From a checkpoint of a small transformer trained on Wikipedia.
Size: width 512, 16 heads of 32.
Architecture: no position embeddings, biases, tied embeddings, ALiBi, attention and MLP in parallel.
Training: a variant of Muon for these matrices, 7432 steps.
MLP neurons of a small language model. Each row is named by its layer, matrix (up: input weights) and neuron, and shows model dimensions 0-255. Each number is 128 + 24 x the weight over its row's rms, rounded and kept within 0 to 255. Numbers have three digits each.
After each neuron's rows, "fires on" lists the tokens most often at its 100 highest values on Wikipedia text that the model never trained on. A number after a token or word is its count.

L6.up760:133157130120122142089166116117064117089121127123099129108129173128127136139156197161128125102118119125132124102108141113096106152142133122161101118068085135160083090164146151119150137105155142097139127116159116117127078136112151115141136105078114101167120074148120140088154137125097099194111125130124099113094137162115142135098069125157117127163101135093150119124121132151123127144120146114100124121139127146157117144107127137133111164131100093104105125121151108158097146143116163131149087131102132069132098124122109161147092143138150174112146094140124100121121171133137130177129153112140174153133156117141149131170160119158153116111173136154153095164148130130119130090149146194114115149142059123130137094092125100124161151156096121175102143145132130078149122146116139
fires on: " " 27, " C" 9, "2" 6, " New" 6, " A" 5, " S" 4

L6.up1469:127163109102122114144135122118144138112100123171121144126125142112090104111154135119136103129088114080158100143135146142115130177124197104126091125121084146123132118110128133150105080108152145137102175159096176147167125138144109100192133165145114085136079117121119105129093159144182133082136145139123112100101116095119093126139131153117131117138168177125120109095170136130161138141116120107124136158105150129145157135180173113140129152121117108151143134114133105127166164106116143148140169118144139137128141089150114109102143147150115114171126098095142098154151117130127155163108096114115160119173092113117121104143121123122135137077073155149125108158146128140111093153121131102095126168173110126133138152148119104164132104129127163133099110128118128161065120149133099
fires on: " " 30, "%" 9, "or" 6, "ur" 4, " Count" 4

L6.up1824:203115157134081131125152134157101130130117125130166134140103125119091122135112104149058138140122106130134104132133151119128119118127130142112164081189172147103102079100143143101132059114098147097175163142180122119124100090116145113131117184089093106133147161085106108128095138080162137131103145090116132090172097106134169144122186173074154122150090109110131114162157134123083156089175132145060109125116121126150162133161129096097108130119062145118095135158134134108139136129147114118129147118142123141146124123141096104144143075148182115143121113087145082099112153128112142167121142134127117108128166091123146126152109108122142123121156103136075164159137116143124110160135115145125121131120118149173136136165166132129104112133145141112197119093133132137094099125123134
fires on: "1" 24, "ly" 17, "l" 9, "m" 5

L6.up1372:132125155131119135124116155094173102122141110104133130149123119104095101108153116156128144106160114118139133124128140156112120108112154123100104146151126127132137151134125132111105153101112106136093148132114125121130099116081095137124109160121172119156126181128144139157158143152100164094152149125115128115093121082118133156168155161095150102179120139161119132114129100123128142118110115145136147080138116169087108093115110089116119148129058083153072147134143143130133108133147144142146114132138105101159124131135094111141120146140114128085138168144157130150120121105158134157120116118155153121109126102175159087121103108112110150114139122133099143174133133143115131137119135118128124133134117142126160133120176138056107146123147134133129115114076125146101119099133144
fires on: " of" 29, " at" 15, " |" 11, "(s" 6, "1" 4, "qu" 4

L11.up1270:144204145140138133119097152105115134077137138131084112084134118107186134080127133134120119153130116102169150107145115108150136126146177157111111159115138112118131150174170121137099164140153171106150151111104127152113132095077139139135109090154111134116082144118102133143112152151085114124135165124131142128078127131139128120162127161164092122154089101102143132115123146121178100133101129154140091125123149151124116082156125090168087126159139098122167180146106132111117127119111100104146150137149120120131128111141127135144137097171174137123146142135114173142124147085151105187142108133148158126151155103119122089145119103130165108097119115135086099069124149133094105158103093151131127152104120151151174101120139103121132107124082151112140120099140138120118141151132072
fires on: " S" 34, " s" 15, " Br" 7, "iz" 5, " ass" 4, "2" 4

L11.up1040:124099127142122129132106133126102111162140077116143091166134113108104146132103139105162112076146127145145148160073111162145102147106130100101102118185109141123132140132162127122101121126147139118139112113124153142140154131144112089144087098125143183097085163103152142141160162122148153129152122160101133078129124109142093113144142179122115138100172132147142107132166125158105151119115085061112121100135176122134139133139105129118143118164147120138146147134155142166137105115160110171115115140116118095103134161129127113161093126115109099129135072130144105091125131119116078103113143138126136150119109142169130119167119139122136121102133091131104117138142132119114138140113105108162140079141081121154158121159162096188092116138093154162113118159134062124129145137144169
fires on: "1" 20, " in" 14, "3" 12, " written" 5

L6.up391:109108186126148123127131110146132117158131077111113123161144077129090152096151136132174120088142179123117116141088153136067110147147140140129123145149184181158113109142146159135077113098073157161132133139079090103144105116083114123116163134144109124086102121155107123149114147135130156103124136100114113115099148110104122090123114148141127148159099154127133082131117156129168135135125147089142110127149158142123107108088136115107116154132168138166105167154143149093096169149115139131117146127180088138135136121114146119141116165109117150097126132100094122121101139144113173171129106075126127142178133119101121174140116141126159143130098142132127160165135157140090150176132124139167134141176118129136110157072134152150113147120122100148103155138124083154121121140109165
fires on: " re" 25, " with" 21, " con" 6, "1" 5, " inc" 4

L6.up1010:132166116078084142135086185162107129139160104144123171117113121135109121115133107115108129171110096137103111090119133110116129168079145095158121146143116088148139123150146152100117135095095111141077117107118113104133103130150112074164126109121145102118162114111142143157156144155128073101145133126115132132133136144066145141134125075172137152160135134151148113138135147142105104146124131146131122117127149147149100110134095141110121116105158078136157140109141144107085127126113120140152123136150158094078117165122110093122130130110156149161138119096151137107135173150145143108121157137154109120174125085108141108125174100102123093158117168116131160129084154122123129116133094133139160098129093149161122151114101158146181094103120131137151114103129143100130168105126117
fires on: "0" 36, "ul" 6, "l" 6, "." 5, "el" 4

L11.up1117:124121129130149146123139118161108108076133133116095088104128186137112119135163097130084096075129139166174125168124117157119109166137148138042137108082144124116119121111133168151138149117128172111138144125161086161115144104098161099088108085155099112104141134154142112118150104151151083162137134146098163146161093130157177113103164139163154153125112129092135110144144128120150097149115147168116115148124096120125130163147108125139129127111087110117170143149105152085129128166160134134114106100119136070121152111161089133108179114108148128116159105106108184122079162140112114164136141149159120106078139096162116099105191146130124157143145126081136179123139103103103129127107130135168143124132139143115127115151125131117141105154110125122123158130146162107119149125133115
fires on: " " 30, "2" 11, " on" 8, " January" 5

L6.up1801:129132145154120119100113089131119125155074149149125129126145117133109132121127078122092143137172162141124126089110127133102127162114162101131130164158106111159142110148141116137114138131137127109157134149098126093087145135124105154112138170077126132144113105165131137129130098099130145138121124146145113138115129114136098142123130162133108117154180141121132139120129149115118075162145151150128128146156147141137143126180100092095115143108118070099103092108121127169114128100114116094150145115153141138140147096156115168127138159121149118111158178136112129134120104147093186148126112082130150141104135146105147122119147133141147166137127158167143138149169117140151141135129156149132169144124155143095117101126108158150102119190119099124121134131128088159143148110128082
fires on: "," 49, "1" 8, ";" 4

L11.up1343:105114151125133135126137102136140136082071115176146155138150119141128159135098176132129142097143137167100136167120122149144140160155152152138162126169118137129142085122131131105097127116121103161146153116099152119105150141133092154135111080123133125127103143130175156145138137145097130110129099149141132127136128090161061133095166147092129105182124113121134156162123113129134139136129150104154113132095122085160120119097113108096145122137115122151187113136120098148165123158108147118150122099115115108129119140096119152120099083091178153138144163162112138149164124103131083116154144144090122131134108139127106168082129124138157132137156118165171120150160143126088104201130121129112094133116152152093158103152150111183124097169140071155115130108112092136161065137150146
fires on: " in" 25, " In" 16, " Pro" 12, " inter" 6, " pro" 5, "ex" 4

L6.up1278:153108127159117111077188100151136174123156139128104143134112163123129141125119097122151113123152155126101115115089106106119114117097102148124188147116109117139179128182136142134118104146160175151113084122124087159151141107105156165124158147105096121162167129132108092091159141110159171145163164101138151127117102129098100094180094165145136089068148152111100117116157100084081082129095090173105121150130121125140147135139114184133105179134127115190127159124127143127156151112158169138099128112103154158163125130136139091116120120125182163122154144141150112135123122134106148122110152126119140156142122127140109180120101113139094140102168130143147093134157155179151118127130130143132123090154099131162082133133106122160113129140109160139127131116146093147117130098125141
fires on: " " 36, " |" 13, "'" 9, "." 8, "ah" 7, ";" 5

L6.up1680:115121113116118103128138136119144127132148148113162167107182146142180149146120151121113129147134132117113149103131156122122124173142136171172130119110067110132146133152163144132148131150159139143096128145144124140145138080143125093142157152148120095120117125097124141103155135163124145136115177114140103124170162154127137144097105159124138102111147142106088088169115115115165150141160123147116122153148121122127133089134162099114116082089134148144161126129134130145093123102081169145119123136125102132137129111106144102148118136083144129105146153140151115114087122118100137127113111085144151110105144171117083108130117104145132127096168093159127159173114119153069130071157088134061141146133134129108120103108130171158148105140106171116140137111119161128104158131156142
fires on: " " 26, "5" 9, "7" 6, "^{" 5, "6" 5

L6.up1879:153134173116087145119089106177082163111108100151129128150118089147081097097157113129141134119115123092155123102154101128137080138132096141081128111126106099167127087088139163142123115118088145140107151150108175119099121123158143131106117139145120109127093101133158113092136160179147078144108119163157107096083144149148134137122126134116112092139147136172110096154115130152136129138115177084108101111127138112134143158152070127138112123170087134119183163156170134091167139155133148135102122137148133138094148130113075088105137140160114156101093148091161125127130113112152132132129112120120105149126078150120119134115163117136114126154142163151109124144136116155128106117116119141124130114123109139066155130137076113129120122142153134094137110110119120139134119197152093
fires on: " for" 42, " hold" 10, "-" 4, " won" 4, "–" 4

L11.up1571:190123120145135111109171130142104113152163098163122174094152141116131124138108153129117091079072160141114113108101142102127121081084089099141117132145102089115144111112106151113165093135121107158132118107162144090179104117152113184146116070140139156144147144172137099085142186140150136077111137098149150147133137147063154118133138121089109134166099126140146121114142155144117091136154131164143131146159104115108123134125114149137148098115073125129139119157135130113128138098165147113115143117179184132140176072103147111104063114124144123128123117151141127114147138118129144113123157096093165141143160087144111134135134151150083148101123135139098190136127096116115143149139118128127134157117103108125132116141106134140137125139131137168130170125140139137144131136084102
fires on: " " 34, " b" 34, "ab" 4

L6.up483:100175157170113145128151122072123104134147140150139096099148141137174137123131142119106142112130138183087104135104128136114122137157148121127143113101095136144150127108149120148119080129101137107115158129098161140126152106117112151145145124126119215147090164109159125162153173125126107103167153166106122116108122186089133120128143108181133147080169100106159097153163159135114135064162158113094141061118105124131109151152105118118120096114142119132165177171123198127141128139138091156126077151163161124137137122158087112161131092095136159128122107121141105151135165148093126122151117117166111168104096124166073102115162125121134107112101118122097139127114136091136127150137110116126141123137149130142139132148121141127097125166119128109157112197136139137165132119105139
fires on: " on" 19, "2" 17, "1" 16, "le" 8, "4" 5, "3" 5

L6.up1321:131121105095121141141124119114131160148142118147117118127117128119154120114157083134121106160150137153169114126078111160124102122120131125139110123139110137143137126137137124091100093136075119114112168097133111130136136080141127135175099080124134091117143131104102151134097144105079135108128149147122113179146144141129116120148095136045130153123135152129154122141153103130123142149141093108136139151150122132104109131137106145135138146094132144119178161138106123164150132174112162165172124120160101127109103122141060153143106160138141104128089128093134115153126090131147155174126128078112149165093113125113126175135151158121112103152141154111159116120114088124132135139097123163125109137159125112159146167125168145158122124164108151139137139179125127139145128136127159
fires on: " on" 33, "," 12, " with" 7, " Th" 6, " P" 4

L11.up1844:124129134131125128126129185115096113110185101158122125114098110134143134147089146127134113118117160122113137114149128121141141134143098158097134126077136105121122118138156129091128177158122163142117109133122075127109164085148108147122120087172101110110140074093105122114164158137153143120127139130142089127138112127156167121127130126111131122137113145156123132109122113142142129128141099119112112143138145143167112104121144178117121122075131118117147115149102148133073127098115146121160117142136105128149079146115181177127154138135124200156191119120127145114081116090132134107157147109144145188112132135180087091117107110108088110137143133114116115163122098129100120120108123160094144111128106139131124150191099146158129103119102183168164149133116155140127177165103162
fires on: " " 23, " of" 19, " to" 11, "s" 4

L6.up1351:095160176135077075125101133096149090139115155163113152122163138144140139153118176126116141098117162153099135088175130113140122152098136175123112149119109126134117144155126131117113126176141128115086146086134128093152132083119131103163122134118153092142082167154082097111109130112108124114144126085121128149122110105129120123177133196110074134099125132109113100138131155117114113086123087111147131108112152101122097140129137119176114130072126130120163160151109150140106187145131136139116128134129135093136065124116086125133123148099100128129090129117156167122149144144157154186119132137121119152163122132111130077114101120158124100137116123122138140132136140140125134142098123126091129094107124112122144153163139118169167176111112133146149119108097147132144154130104154
fires on: "0" 43, " known" 14, " " 5

L11.up1300:117165143180091134136154131131104125140182144105148123146118175204121118130085135145136137159124108168102132164131179128125127109142089120142129132131119108118040171138137112111137113164130155156104079122144130131097172114112127106124114146142123131193107148117131140137133164109131111137102157105121082058116088143085111135110163149144142110075158114133173119132116171133090165129116162132133154147133138128121091105165151049134121118132120119149127155065126144115145116131138143105123119146124123111112102172079146123156114109167124122159178139125122107135113189149126159149134169120147137128159154132135151144094109121161133124132154142143125150114134120155156090107128118145131119116153120115121133074123153146117081069169104113117118176133118083165086123135155125
fires on: "1" 33, " B" 10, "l" 9, " a" 7, " Bl" 5, " A" 4

L11.up1984:144153157123145129142096157108133144076123158180144152161136166145178095105140100132148140142130123125134163142162155121140142102118147137168158122127108120136116092172139126128139124140172115125097139115114115120107147129149147124090088154133129147127127087173119148074155104130101104146119164123158133114145103094152167162105110109118158153152138147161115130129105082123142144098130134119172078118141133101132101126152110128129136100129098128099129117107108157148133149156123129092126204177152116137092150118130107148142098133168166108144112165135174127136097128113138136112145131125135092147122088105113156126090140141151085110140149119083117099101114143114112101094136130150159129112099134149156168145127105179123108105119129143122111109158158140163167125118116125
fires on: " \"" 20, "–" 14, "." 12, "+" 11, "-" 7, " (#" 6

L6.up1959:124130138127105139149165161094161139143130091138152168131126166114105148137099097110109136122150126077126135115139111117167157087133141160165070121105143132140156125115138161160135149140094122096117130126181099131142154100170090114126081116144134130144091133117118153136159145130167110119151087095101104135107104108114152119143100127168126077137096157157123121142129140126104124117125168141124139128143114136115148169142106159105136141138117108134080131140106175103135151128155149158167112156122098168116113105105155099118099097139171146078131088133128117129145134123141202109132112093094180154064100163118148121140080123115112102125093092170135126158117109114095097149136134137110115160163180089117116116163138143137111125097122111173141098143107103114150131123143130
fires on: " of" 42, " |" 11, ":" 6, " T" 6